From a checkpoint of a small transformer trained on Wikipedia: vocabulary 8192, 40M parameters.
MLP neurons of a small language model. Each row is named by its layer, matrix (gate and up: input weights) and neuron, and shows model dimensions 304-367. Each number is 50 + 10 x the weight over its row's rms, rounded and kept within 0 to 99. A neuron's up and down rows have the sign that makes its largest values positive.
A block is one neuron, or neurons of one layer that tend to fire together. After each block is what it responds to, as a language model described it from the Wikipedia text at the highest values.

L14.gate15:45 70 47 43 52 52 54 62 54 35 49 48 54 50 43 35 49 55 40 31 51 51 61 57 46 53 44 49 53 40 52 41 60 44 40 27 54 62 48 60 45 56 44 54 40 49 41 55 45 56 43 59 51 50 40 44 55 39 39 64 56 41 57 65
L14.up15:39 36 49 38 48 44 54 58 53 53 35 50 51 42 59 59 37 54 54 46 43 59 50 45 30 66 41 53 55 41 53 42 51 55 68 35 60 52 65 61 57 54 57 52 54 34 41 44 59 57 54 52 36 39 36 39 55 51 47 42 63 47 23 52
L14.gate297:52 44 50 49 48 62 47 45 58 59 45 42 36 49 57 63 50 63 55 50 44 48 56 50 69 36 47 48 52 50 63 38 54 47 43 46 54 69 58 52 51 38 33 57 58 48 58 44 57 31 60 69 49 47 46 48 61 46 51 41 50 44 42 61
L14.up297:56 52 40 52 51 46 47 56 51 65 58 47 48 38 55 66 66 61 56 39 55 62 54 51 57 50 66 50 40 22 46 57 38 56 67 39 46 38 50 61 54 35 42 46 42 37 47 51 41 38 54 52 49 51 38 49 59 69 50 41 48 39 37 66
L14.gate308:59 56 54 46 59 61 44 58 50 50 57 62 36 41 37 46 48 43 53 69 60 53 48 42 32 45 62 49 33 46 59 25 27 31 59 38 48 53 46 56 40 77 24 50 40 50 53 39 37 38 54 63 31 18 51 64 41 63 65 65 49 45 55 76
L14.up308:46 56 53 55 59 52 47 39 51 63 53 60 56 52 33 50 49 46 48 37 58 46 48 48 48 35 57 57 61 68 57 65 57 50 62 46 56 51 60 25 51 37 57 49 54 60 56 38 55 55 46 29 55 45 39 52 48 48 58 45 54 42 45 66
L14.gate345:42 50 55 35 51 68 56 68 48 40 44 36 41 36 55 43 63 72 46 40 56 55 58 57 45 54 66 26 40 35 45 53 50 54 43 44 44 52 53 34 41 60 58 45 34 56 48 52 42 54 51 49 37 47 61 36 62 45 54 42 43 45 50 71
L14.up345:55 66 58 50 41 57 47 39 53 66 57 48 61 45 41 56 57 58 42 69 50 43 44 46 61 47 34 52 43 50 64 55 56 64 45 41 56 47 56 56 58 60 41 48 46 48 59 48 64 72 35 74 29 63 46 56 46 58 52 74 58 57 34 53
L14.gate347:62 52 56 58 34 54 47 43 38 60 51 49 41 50 61 49 51 42 51 51 58 51 51 47 39 44 42 51 67 38 55 44 42 40 33 43 74 51 51 54 60 58 52 42 54 51 43 56 44 55 49 59 37 47 51 51 47 61 37 41 50 38 49 53
L14.up347:67 48 59 61 56 64 49 61 51 61 40 59 49 63 42 38 55 42 45 45 50 49 67 55 53 59 53 68 55 42 45 69 35 55 49 36 53 62 37 59 59 53 35 47 55 52 32 43 53 50 37 49 50 55 52 50 55 49 56 62 43 46 46 63
L14.gate454:38 44 61 47 54 46 62 54 51 67 58 52 45 49 54 47 56 42 57 39 55 58 44 50 43 35 39 58 47 49 44 35 46 42 46 33 44 66 47 65 46 63 62 50 40 41 50 66 50 56 44 41 44 46 34 43 62 34 42 48 54 69 46 68
L14.up454:34 60 56 50 52 44 62 48 64 51 45 35 43 44 30 22 56 63 56 51 51 59 49 56 62 50 28 46 64 47 46 29 47 57 57 31 54 56 52 50 50 40 45 26 48 65 48 55 53 43 35 48 57 62 53 44 69 45 57 62 50 51 69 68
L14.gate508:58 35 50 49 52 41 48 39 57 53 49 47 39 61 63 62 57 53 52 48 22 67 49 55 61 29 54 61 33 78 54 32 56 65 47 45 52 46 45 65 63 70 60 47 38 55 64 54 26 43 52 45 70 58 60 57 72 45 45 56 53 55 43 41
L14.up508:52 61 32 45 71 65 47 56 46 33 51 43 39 62 66 50 59 40 52 53 33 52 60 40 45 52 58 59 52 49 39 41 53 58 41 39 47 38 40 70 39 57 38 40 56 59 52 54 56 57 74 46 62 50 44 35 48 53 50 71 43 26 46 44
L14.gate592:41 62 54 45 43 55 49 48 51 38 43 46 52 56 49 59 43 65 58 42 47 64 50 62 54 44 40 68 57 57 53 65 60 55 50 40 43 39 47 46 45 45 55 39 47 41 56 56 51 37 68 44 29 57 54 43 56 52 56 34 53 52 51 29
L14.up592:41 55 62 62 46 55 52 58 76 50 30 48 62 57 46 50 51 43 50 28 41 45 54 47 62 30 49 75 47 66 40 57 58 40 61 47 69 45 26 61 43 62 55 48 37 61 53 45 65 64 48 68 40 45 43 54 67 49 62 53 50 43 40 48
Responds to: Tokens just before the main content starts: line-initial dashes of bibliography entries, that after said or hypothesized, was/named/of before a title, "Mc" in names.

L20.gate584:57 49 51 55 45 37 47 54 46 49 67 49 49 54 45 46 60 57 59 48 39 31 56 47 49 43 50 63 55 67 64 50 58 26 45 51 52 54 66 57 57 22 53 64 55 49 50 47 47 49 62 29 43 49 36 64 63 61 44 56 48 46 48 43
L20.up584:51 51 56 23 51 54 65 60 44 58 41 51 52 64 60 38 59 42 52 34 47 62 45 38 56 56 61 53 55 60 53 51 43 53 57 46 51 84 47 49 30 45 39 49 44 47 57 52 60 69 63 53 38 42 54 53 52 35 49 56 49 51 46 65
Responds to: Word pieces and small words inside titles of works in bibliographies and lists, often just after a colon: "Jacob: A Study", "Handle with C|are", "Del|ic|ious".

L22.gate4:51 57 47 58 23 44 49 58 33 29 47 46 44 45 35 61 54 83 51 48 55 46 27 56 35 61 48 48 44 50 43 33 60 53 45 45 32 52 48 47 61 47 46 50 56 46 42 49 41 52 46 52 51 49 49 61 48 45 63 55 57 60 30 67
L22.up4:54 56 51 66 46 37 30 44 72 53 60 41 38 49 51 58 49 39 40 61 56 35 44 39 45 49 43 53 56 52 54 46 55 38 66 40 52 62 50 41 64 73 50 49 49 44 56 34 54 49 45 34 50 58 69 59 54 39 63 53 51 44 50 51
L22.gate59:46 30 51 46 50 71 57 46 50 50 48 65 54 35 48 40 49 66 63 31 50 67 46 46 58 40 51 33 44 45 46 48 50 65 60 29 67 54 56 63 64 68 67 53 30 55 65 39 51 65 47 56 58 45 57 45 53 66 60 63 38 40 39 60
L22.up59:37 23 43 46 38 46 44 38 37 32 41 83 51 51 39 41 39 48 53 53 53 33 38 43 24 45 55 49 45 55 28 46 52 48 45 45 53 55 66 46 50 62 46 34 38 43 54 51 62 68 61 52 50 60 48 50 49 67 57 42 45 51 48 52
L22.gate281:42 69 37 46 66 46 50 55 48 48 57 46 32 57 49 63 52 47 50 37 69 54 42 43 43 65 46 51 40 35 52 55 41 47 59 69 30 39 64 46 52 37 52 46 63 54 42 55 47 50 32 26 54 68 46 58 48 49 43 62 38 40 47 43
L22.up281:26 54 38 50 57 56 56 49 43 50 40 38 40 63 56 57 47 41 52 27 53 54 39 58 37 35 45 27 60 55 46 48 48 41 42 72 42 65 45 38 64 36 58 42 35 48 42 57 57 42 40 33 45 57 47 41 60 57 53 60 47 54 48 42
L22.gate299:46 60 36 49 36 53 58 69 46 46 56 33 55 45 48 33 32 50 60 47 40 59 39 48 38 64 47 53 38 64 36 50 60 60 32 39 67 40 40 49 39 65 63 47 41 42 67 62 55 53 51 39 49 60 48 33 42 61 51 51 45 49 60 63
L22.up299:45 50 47 44 46 59 55 42 55 39 61 42 52 50 56 45 28 56 48 50 25 41 42 53 32 62 38 41 49 34 50 51 46 37 58 39 72 55 40 57 40 71 49 55 44 59 44 49 42 42 42 29 50 50 54 44 48 47 49 50 35 36 64 60
L22.gate353:44 50 45 40 45 37 50 46 42 63 37 47 65 48 49 41 52 30 36 46 36 64 41 37 30 39 59 40 35 45 32 44 45 78 39 50 44 55 37 27 56 52 55 49 51 35 21 54 42 44 38 41 55 57 44 46 71 49 48 47 53 39 49 47
L22.up353:37 56 49 50 56 50 46 50 58 53 50 53 45 46 46 44 47 40 47 56 37 72 37 60 67 33 54 52 32 58 46 57 36 20 41 43 52 43 52 31 55 39 47 46 48 51 53 55 45 64 46 39 47 66 25 59 45 56 59 53 34 43 56 59
L22.gate458:55 39 49 39 59 50 32 66 37 46 45 64 51 48 32 61 42 44 55 39 34 47 44 53 38 56 26 40 57 58 44 40 30 42 44 48 37 59 45 42 58 69 45 44 60 55 49 58 34 44 65 38 47 58 50 54 38 63 49 37 50 51 61 51
L22.up458:34 42 56 51 54 55 60 52 56 47 39 61 48 47 34 70 42 45 43 45 59 58 44 58 49 45 63 49 44 60 44 44 54 51 33 43 37 36 60 45 58 72 34 41 49 24 52 52 42 69 48 47 32 56 51 55 62 45 50 56 55 42 49 58
L22.gate466:58 52 50 57 44 59 41 43 43 51 51 54 26 50 44 47 55 50 49 37 40 39 31 59 60 50 63 32 74 56 67 67 56 44 44 50 34 43 49 31 54 53 25 51 39 67 58 49 61 35 66 44 46 54 66 58 53 47 53 37 47 25 46 54
L22.up466:73 49 45 47 59 54 55 33 39 60 55 59 45 50 57 46 46 45 50 40 38 52 56 71 54 41 38 52 49 42 55 42 47 42 34 52 59 37 52 52 53 37 49 49 54 65 59 43 45 45 62 22 50 59 34 52 45 50 52 57 42 42 49 58
L22.gate749:56 50 53 49 35 46 51 69 42 58 48 33 46 46 45 38 53 54 48 54 33 53 59 67 54 52 53 36 69 39 45 47 47 66 43 38 44 49 56 33 65 49 37 36 43 53 52 48 46 49 50 52 35 60 61 48 44 49 46 48 30 46 48 60
L22.up749:55 69 36 56 51 53 57 59 30 46 48 77 49 54 41 52 39 44 43 25 59 43 45 72 62 49 50 57 82 41 48 42 53 49 46 40 37 56 37 52 62 65 43 39 34 39 46 51 46 45 28 45 35 57 51 57 44 61 45 60 28 42 51 60
Responds to: The end of a category word or a first-name piece right before a proper name or title, especially in tables, lists and infoboxes: Label:, Jac-ques, studio album, company.

L22.gate60:50 46 57 75 42 46 64 57 39 61 48 45 49 44 38 53 47 44 39 45 46 37 47 42 59 55 69 40 52 57 50 67 55 41 55 49 42 53 60 65 38 41 31 59 69 52 53 50 60 41 35 60 41 46 67 62 37 60 73 33 52 54 54 28
L22.up60:70 62 48 59 40 52 71 53 51 60 44 48 63 51 41 62 34 63 47 41 45 67 44 52 68 52 46 33 29 46 46 54 33 53 34 51 37 39 70 39 75 44 36 57 41 46 43 45 54 61 48 54 55 51 53 52 43 60 50 42 64 52 49 32
L22.gate70:43 62 60 53 63 52 55 55 38 48 38 39 81 51 54 41 79 38 51 35 66 48 36 32 36 45 43 55 58 45 59 61 67 49 41 52 53 54 36 51 57 44 43 53 56 35 62 49 56 52 49 67 54 50 57 62 57 55 61 50 41 48 48 56
L22.up70:53 39 64 58 60 43 64 54 42 49 46 55 62 40 49 51 51 60 47 59 44 52 47 56 63 67 77 60 28 41 58 44 58 46 28 72 43 37 45 50 49 43 47 52 71 36 63 40 54 49 46 55 48 46 56 64 48 55 27 39 40 50 50 63
L22.gate104:49 59 67 38 59 44 54 56 23 66 44 45 63 50 32 58 34 59 34 33 18 47 37 51 67 53 47 35 56 60 48 57 54 33 39 40 51 45 66 52 59 53 46 44 71 32 56 56 63 37 53 44 47 50 37 45 47 54 54 53 54 55 55 43
L22.up104:51 46 60 47 57 49 48 57 34 61 39 56 64 51 42 54 37 30 47 45 37 40 52 59 65 55 48 40 56 44 53 60 64 35 55 33 44 56 69 69 53 39 69 52 54 41 49 44 43 59 52 48 50 40 48 57 65 57 66 31 51 68 57 55
L22.gate138:32 43 48 62 41 39 42 62 53 66 36 28 45 40 48 43 47 28 65 27 55 56 61 50 45 48 55 64 58 44 63 52 34 57 56 42 45 32 43 40 40 50 59 35 50 55 34 59 55 40 39 52 68 61 42 37 60 42 42 41 58 43 53 62
L22.up138:49 48 52 58 47 31 57 44 60 55 49 51 49 43 37 48 46 42 49 50 50 57 51 36 52 33 56 63 51 46 52 43 45 48 48 49 43 54 50 41 38 43 44 59 71 36 59 70 36 58 52 38 50 50 50 42 56 26 62 40 48 45 49 53
L22.gate236:41 59 58 75 44 47 38 41 62 64 37 40 54 59 31 32 65 50 40 34 48 56 47 58 41 49 52 41 45 47 64 42 52 52 44 68 54 51 62 52 44 54 47 50 39 46 29 45 49 56 38 46 63 31 42 56 38 47 29 30 46 40 43 57
L22.up236:44 44 46 57 44 34 43 35 68 32 60 62 34 43 48 40 43 60 44 36 69 53 53 53 43 46 51 42 40 45 38 54 38 48 55 61 70 49 44 43 46 60 52 57 27 43 52 36 58 52 51 48 59 35 56 39 45 40 65 51 45 26 51 48
L22.gate287:59 59 56 56 44 40 52 49 45 77 42 57 28 45 66 62 57 58 40 48 49 48 37 34 49 41 53 61 55 63 38 60 46 65 46 54 59 58 57 57 31 52 49 42 40 58 40 36 42 45 71 63 42 67 50 47 40 61 26 53 36 43 61 47
L22.up287:54 54 52 71 33 48 49 55 53 67 53 59 34 64 43 50 79 49 54 46 44 31 51 54 57 47 61 42 43 53 62 58 46 52 51 50 51 60 75 48 36 40 55 49 37 49 50 46 41 45 81 45 49 54 58 33 38 56 29 56 44 36 61 63
L22.gate369:43 44 52 59 34 62 57 43 39 64 43 51 48 48 56 36 68 45 43 26 32 44 40 38 51 41 51 46 30 44 61 48 47 55 48 53 54 45 57 51 52 56 51 47 68 46 52 76 46 49 55 42 57 53 49 47 54 33 52 40 38 40 64 45
L22.up369:47 35 45 41 37 55 60 63 38 55 29 53 53 49 50 57 79 44 35 53 53 38 49 39 63 49 58 44 41 19 28 40 52 61 47 54 48 33 51 60 46 60 45 42 53 38 54 55 51 43 56 47 50 61 62 44 55 27 51 20 50 47 64 48
L22.gate697:69 50 61 67 48 54 48 61 51 44 27 49 60 51 32 56 65 48 72 46 43 55 40 59 39 53 41 40 54 33 64 46 41 51 49 65 50 51 47 49 53 53 54 53 36 47 49 56 69 43 56 35 42 49 63 52 38 69 43 34 55 48 43 47
L22.up697:50 45 58 54 31 62 49 50 48 46 56 53 47 47 50 34 48 56 56 40 30 55 48 53 46 53 48 41 57 41 46 34 55 58 55 46 51 46 46 47 47 62 50 65 63 53 57 50 45 47 48 36 31 74 56 46 52 64 51 53 66 47 38 53
Responds to: Words just before a named institution, place or opponent, such as from and at before universities (earned a PhD from, buried at), or table pipes before team names.

L14.gate9:50 49 63 45 58 50 44 40 66 41 51 61 34 41 70 45 59 54 56 44 50 53 38 46 47 65 43 55 48 45 41 61 27 48 62 37 40 55 67 53 45 57 53 44 45 47 16 46 48 41 42 30 73 42 48 37 61 40 53 55 48 43 67 53
L14.up9:57 43 59 62 45 55 79 49 36 52 61 35 36 57 54 47 47 59 48 48 44 62 62 46 58 55 64 52 46 48 42 61 70 51 33 52 61 65 24 50 43 53 51 55 56 50 53 40 60 44 47 61 67 49 61 47 52 42 50 59 53 31 49 52
L14.gate56:50 54 39 39 45 38 62 37 52 41 28 45 32 48 56 37 52 57 37 47 62 45 63 46 58 47 35 46 54 59 51 46 52 34 45 61 70 59 36 57 40 21 53 66 46 62 46 47 37 55 50 52 44 51 52 49 48 56 34 40 46 46 60 66
L14.up56:53 45 47 67 60 55 73 42 51 57 59 56 42 57 63 54 47 36 44 35 43 51 68 59 56 66 50 54 52 49 49 58 48 40 44 48 52 44 44 62 33 41 50 69 47 78 52 46 37 58 65 37 60 38 50 49 38 52 31 54 62 51 62 57
L14.gate68:62 48 48 41 42 65 61 67 46 57 47 65 45 44 48 57 52 63 45 59 39 58 38 55 41 51 52 51 51 51 51 41 54 44 47 62 53 56 63 49 45 70 50 57 25 47 49 59 47 48 52 48 48 53 49 65 51 49 31 62 40 66 45 23
L14.up68:47 62 59 44 32 44 46 49 63 46 34 66 63 48 63 66 51 53 60 51 40 63 63 51 60 56 59 60 38 69 53 71 49 70 42 41 42 47 39 35 60 52 73 63 44 61 44 48 59 59 59 45 46 52 49 59 44 58 58 62 43 58 61 55
L14.gate389:48 41 49 63 53 52 64 74 63 63 45 53 36 37 52 48 66 50 55 50 57 39 46 49 44 67 56 62 39 51 40 56 46 63 38 57 56 62 44 47 68 31 53 56 53 33 48 44 49 49 42 56 68 59 35 42 57 45 57 55 67 38 41 62
L14.up389:36 46 46 71 34 41 67 70 61 61 46 49 40 46 58 52 64 52 49 55 40 46 52 60 46 52 52 52 54 52 48 47 46 49 47 51 48 32 47 66 44 35 37 39 45 53 41 51 50 42 48 36 48 40 60 48 46 47 38 39 48 62 66 37
L14.gate495:45 53 25 72 42 55 40 55 33 43 51 30 59 49 47 44 54 61 55 37 32 49 48 33 43 52 56 52 63 62 55 43 43 58 57 59 37 54 37 54 34 40 54 62 69 57 55 50 40 67 71 70 61 26 47 51 38 53 41 56 55 48 42 48
L14.up495:54 38 35 51 39 47 54 45 33 39 60 46 52 58 38 50 51 51 65 54 29 50 65 50 64 71 35 45 71 39 46 37 43 57 51 25 32 42 49 63 51 52 64 68 61 61 51 52 48 67 47 64 45 45 51 46 31 48 38 44 49 58 47 65
L14.gate583:45 63 45 42 49 51 52 60 61 48 51 60 37 53 38 50 68 50 57 32 44 48 59 39 67 55 28 30 55 54 52 60 43 48 44 41 56 50 44 60 37 48 43 64 39 49 31 53 47 68 39 44 50 37 54 62 46 55 42 62 49 40 48 50
L14.up583:68 45 70 48 62 41 54 53 35 48 39 43 52 49 48 63 57 39 62 35 39 47 42 57 57 61 52 56 39 51 38 51 64 49 41 57 50 54 49 60 40 50 53 59 46 56 37 60 65 50 48 64 60 52 54 57 34 55 24 53 48 64 57 62
L14.gate712:46 62 41 51 41 50 46 43 41 44 61 54 34 55 66 64 45 72 43 59 34 57 45 47 41 36 54 45 57 32 58 41 45 57 38 40 32 58 61 64 32 62 59 50 53 31 49 67 56 54 55 42 38 32 56 58 42 28 43 38 41 72 46 53
L14.up712:43 49 68 51 46 45 47 47 49 64 51 54 36 44 50 49 52 61 57 55 57 44 48 55 41 52 31 26 54 48 38 44 41 35 63 44 35 55 56 57 68 46 45 29 43 44 50 47 56 51 59 51 43 53 63 51 45 55 46 45 57 49 58 48
L14.gate719:48 47 43 60 53 45 46 51 37 56 42 29 56 54 53 45 54 56 48 40 52 34 44 47 53 44 57 66 69 31 44 46 50 55 43 40 47 65 47 38 35 52 43 57 63 58 57 61 55 49 57 55 47 48 43 37 36 41 53 50 59 36 56 50
L14.up719:62 46 55 31 64 51 57 33 53 47 63 51 40 19 59 41 46 38 70 50 44 43 35 52 30 60 34 42 49 51 40 49 55 60 35 28 60 40 59 54 35 47 52 59 58 43 42 39 69 58 75 53 37 49 63 52 50 54 47 52 50 38 46 41
Responds to: Fires on prepositions like from or at introducing an institution in education bios ("degree from Dartmouth", "student at Lincoln's Inn"); weaker on assorted mid-word and function tokens.

L14.gate10:36 71 37 63 51 28 44 54 38 53 46 59 53 46 53 67 72 50 38 51 70 63 50 60 56 60 39 50 37 47 53 54 51 41 48 68 65 62 65 37 57 59 53 57 51 44 50 54 72 49 37 36 65 46 55 48 63 69 64 43 56 34 34 50
L14.up10:49 49 37 49 45 64 50 51 46 52 45 52 58 51 76 50 53 51 44 61 40 51 43 52 36 58 65 33 58 56 64 52 56 56 46 47 51 63 57 50 51 52 56 59 59 71 53 51 64 56 57 35 44 59 35 26 26 59 60 54 53 51 49 41
L14.gate135:62 51 59 41 39 58 42 37 63 58 53 46 51 51 71 59 36 40 58 42 70 46 60 38 58 52 43 33 55 58 54 59 51 52 55 56 50 57 47 48 45 31 58 54 56 65 51 49 50 51 35 39 50 40 50 73 48 49 48 57 40 38 53 40
L14.up135:45 40 60 47 26 45 49 61 48 59 62 54 47 49 41 45 51 65 58 47 52 53 45 68 62 38 49 48 51 43 43 65 57 39 56 69 46 47 44 59 34 60 28 55 28 39 42 44 45 55 64 62 63 51 64 37 55 74 40 50 42 51 51 31
L14.gate202:41 51 53 56 39 69 42 53 39 32 46 81 62 37 58 43 24 30 44 60 53 46 58 40 57 53 44 42 51 61 32 46 59 52 53 47 46 72 53 64 42 50 47 48 51 52 58 43 37 50 72 40 39 39 52 41 54 67 54 45 38 48 46 42
L14.up202:31 51 58 62 51 43 64 59 50 39 62 59 53 62 50 48 50 45 50 43 64 47 34 57 45 42 42 48 51 47 48 39 52 47 41 56 52 44 63 50 26 55 51 50 34 58 43 42 41 65 57 45 41 40 47 41 49 54 49 56 52 57 22 44
L14.gate293:37 60 46 63 41 53 55 69 31 51 35 49 50 60 37 57 45 52 57 55 51 63 36 71 53 63 42 43 40 59 31 48 41 47 59 47 43 57 46 54 66 50 69 41 60 46 39 53 50 51 54 36 44 43 50 46 49 54 58 58 52 35 57 52
L14.up293:58 52 49 55 39 59 39 79 35 62 36 48 61 51 64 61 41 64 57 52 54 60 49 36 45 52 31 26 55 51 44 39 40 49 52 43 50 38 40 50 42 40 47 35 53 56 48 58 35 58 59 36 50 28 55 73 29 44 41 40 37 47 47 65
L14.gate423:33 50 61 60 47 65 37 35 40 43 20 61 48 27 45 47 33 62 59 54 38 62 61 51 57 65 58 40 49 54 42 65 35 54 50 46 48 43 44 44 34 51 57 56 50 43 57 62 68 55 58 52 60 45 55 56 48 31 51 56 56 35 41 44
L14.up423:57 61 55 36 46 54 51 49 48 53 41 47 48 54 57 57 47 49 67 45 43 56 52 66 37 53 38 50 64 50 50 49 39 45 60 54 61 57 73 50 52 46 48 52 48 52 53 36 51 62 46 45 52 57 59 63 50 58 54 59 45 61 44 51
L14.gate522:41 49 18 59 50 67 44 51 40 67 57 64 46 46 49 54 45 57 63 55 56 55 52 43 45 40 44 44 55 35 54 67 63 30 31 44 37 59 43 56 44 51 35 51 45 48 58 45 60 60 56 26 51 40 46 34 47 45 55 59 51 41 38 39
L14.up522:44 35 49 50 62 57 59 36 46 67 45 64 64 37 62 56 46 80 32 59 49 60 37 70 56 22 43 66 73 67 53 72 62 50 50 45 54 50 54 60 42 56 47 29 37 54 39 63 49 41 47 33 51 49 53 49 56 61 53 55 49 44 55 53
L14.gate619:63 50 57 57 31 35 37 50 52 71 44 38 44 48 41 61 50 57 62 32 58 55 35 69 47 49 34 47 41 49 45 58 65 48 52 58 60 52 56 44 58 51 24 60 55 44 47 35 47 66 51 53 45 41 51 48 37 56 61 40 46 56 68 31
L14.up619:43 49 52 60 49 35 57 43 46 52 54 37 49 36 58 55 65 63 45 38 37 41 77 53 43 57 53 70 39 43 40 54 49 49 54 45 47 51 57 47 42 52 60 44 61 42 51 60 48 55 49 73 50 61 45 45 56 48 53 53 75 53 50 55
L14.gate696:45 60 59 42 49 40 55 52 57 56 46 62 42 57 53 39 55 60 62 51 47 51 60 65 52 44 68 45 51 47 53 61 40 37 52 48 40 48 64 42 53 45 41 44 42 56 32 47 42 49 53 40 59 45 57 35 33 49 43 41 44 58 41 46
L14.up696:51 49 38 41 45 73 47 41 35 65 46 52 54 38 62 40 61 50 60 45 47 32 36 65 38 66 43 61 62 42 57 60 53 58 40 45 64 50 56 70 49 64 49 45 46 46 41 62 53 56 36 39 62 50 59 46 55 53 65 34 55 31 49 46
Responds to: Commas, "and", "&" or table pipes right after the first noun in a list, often in headings or table headers, such as "Appearances and", "legends,", "Sport |".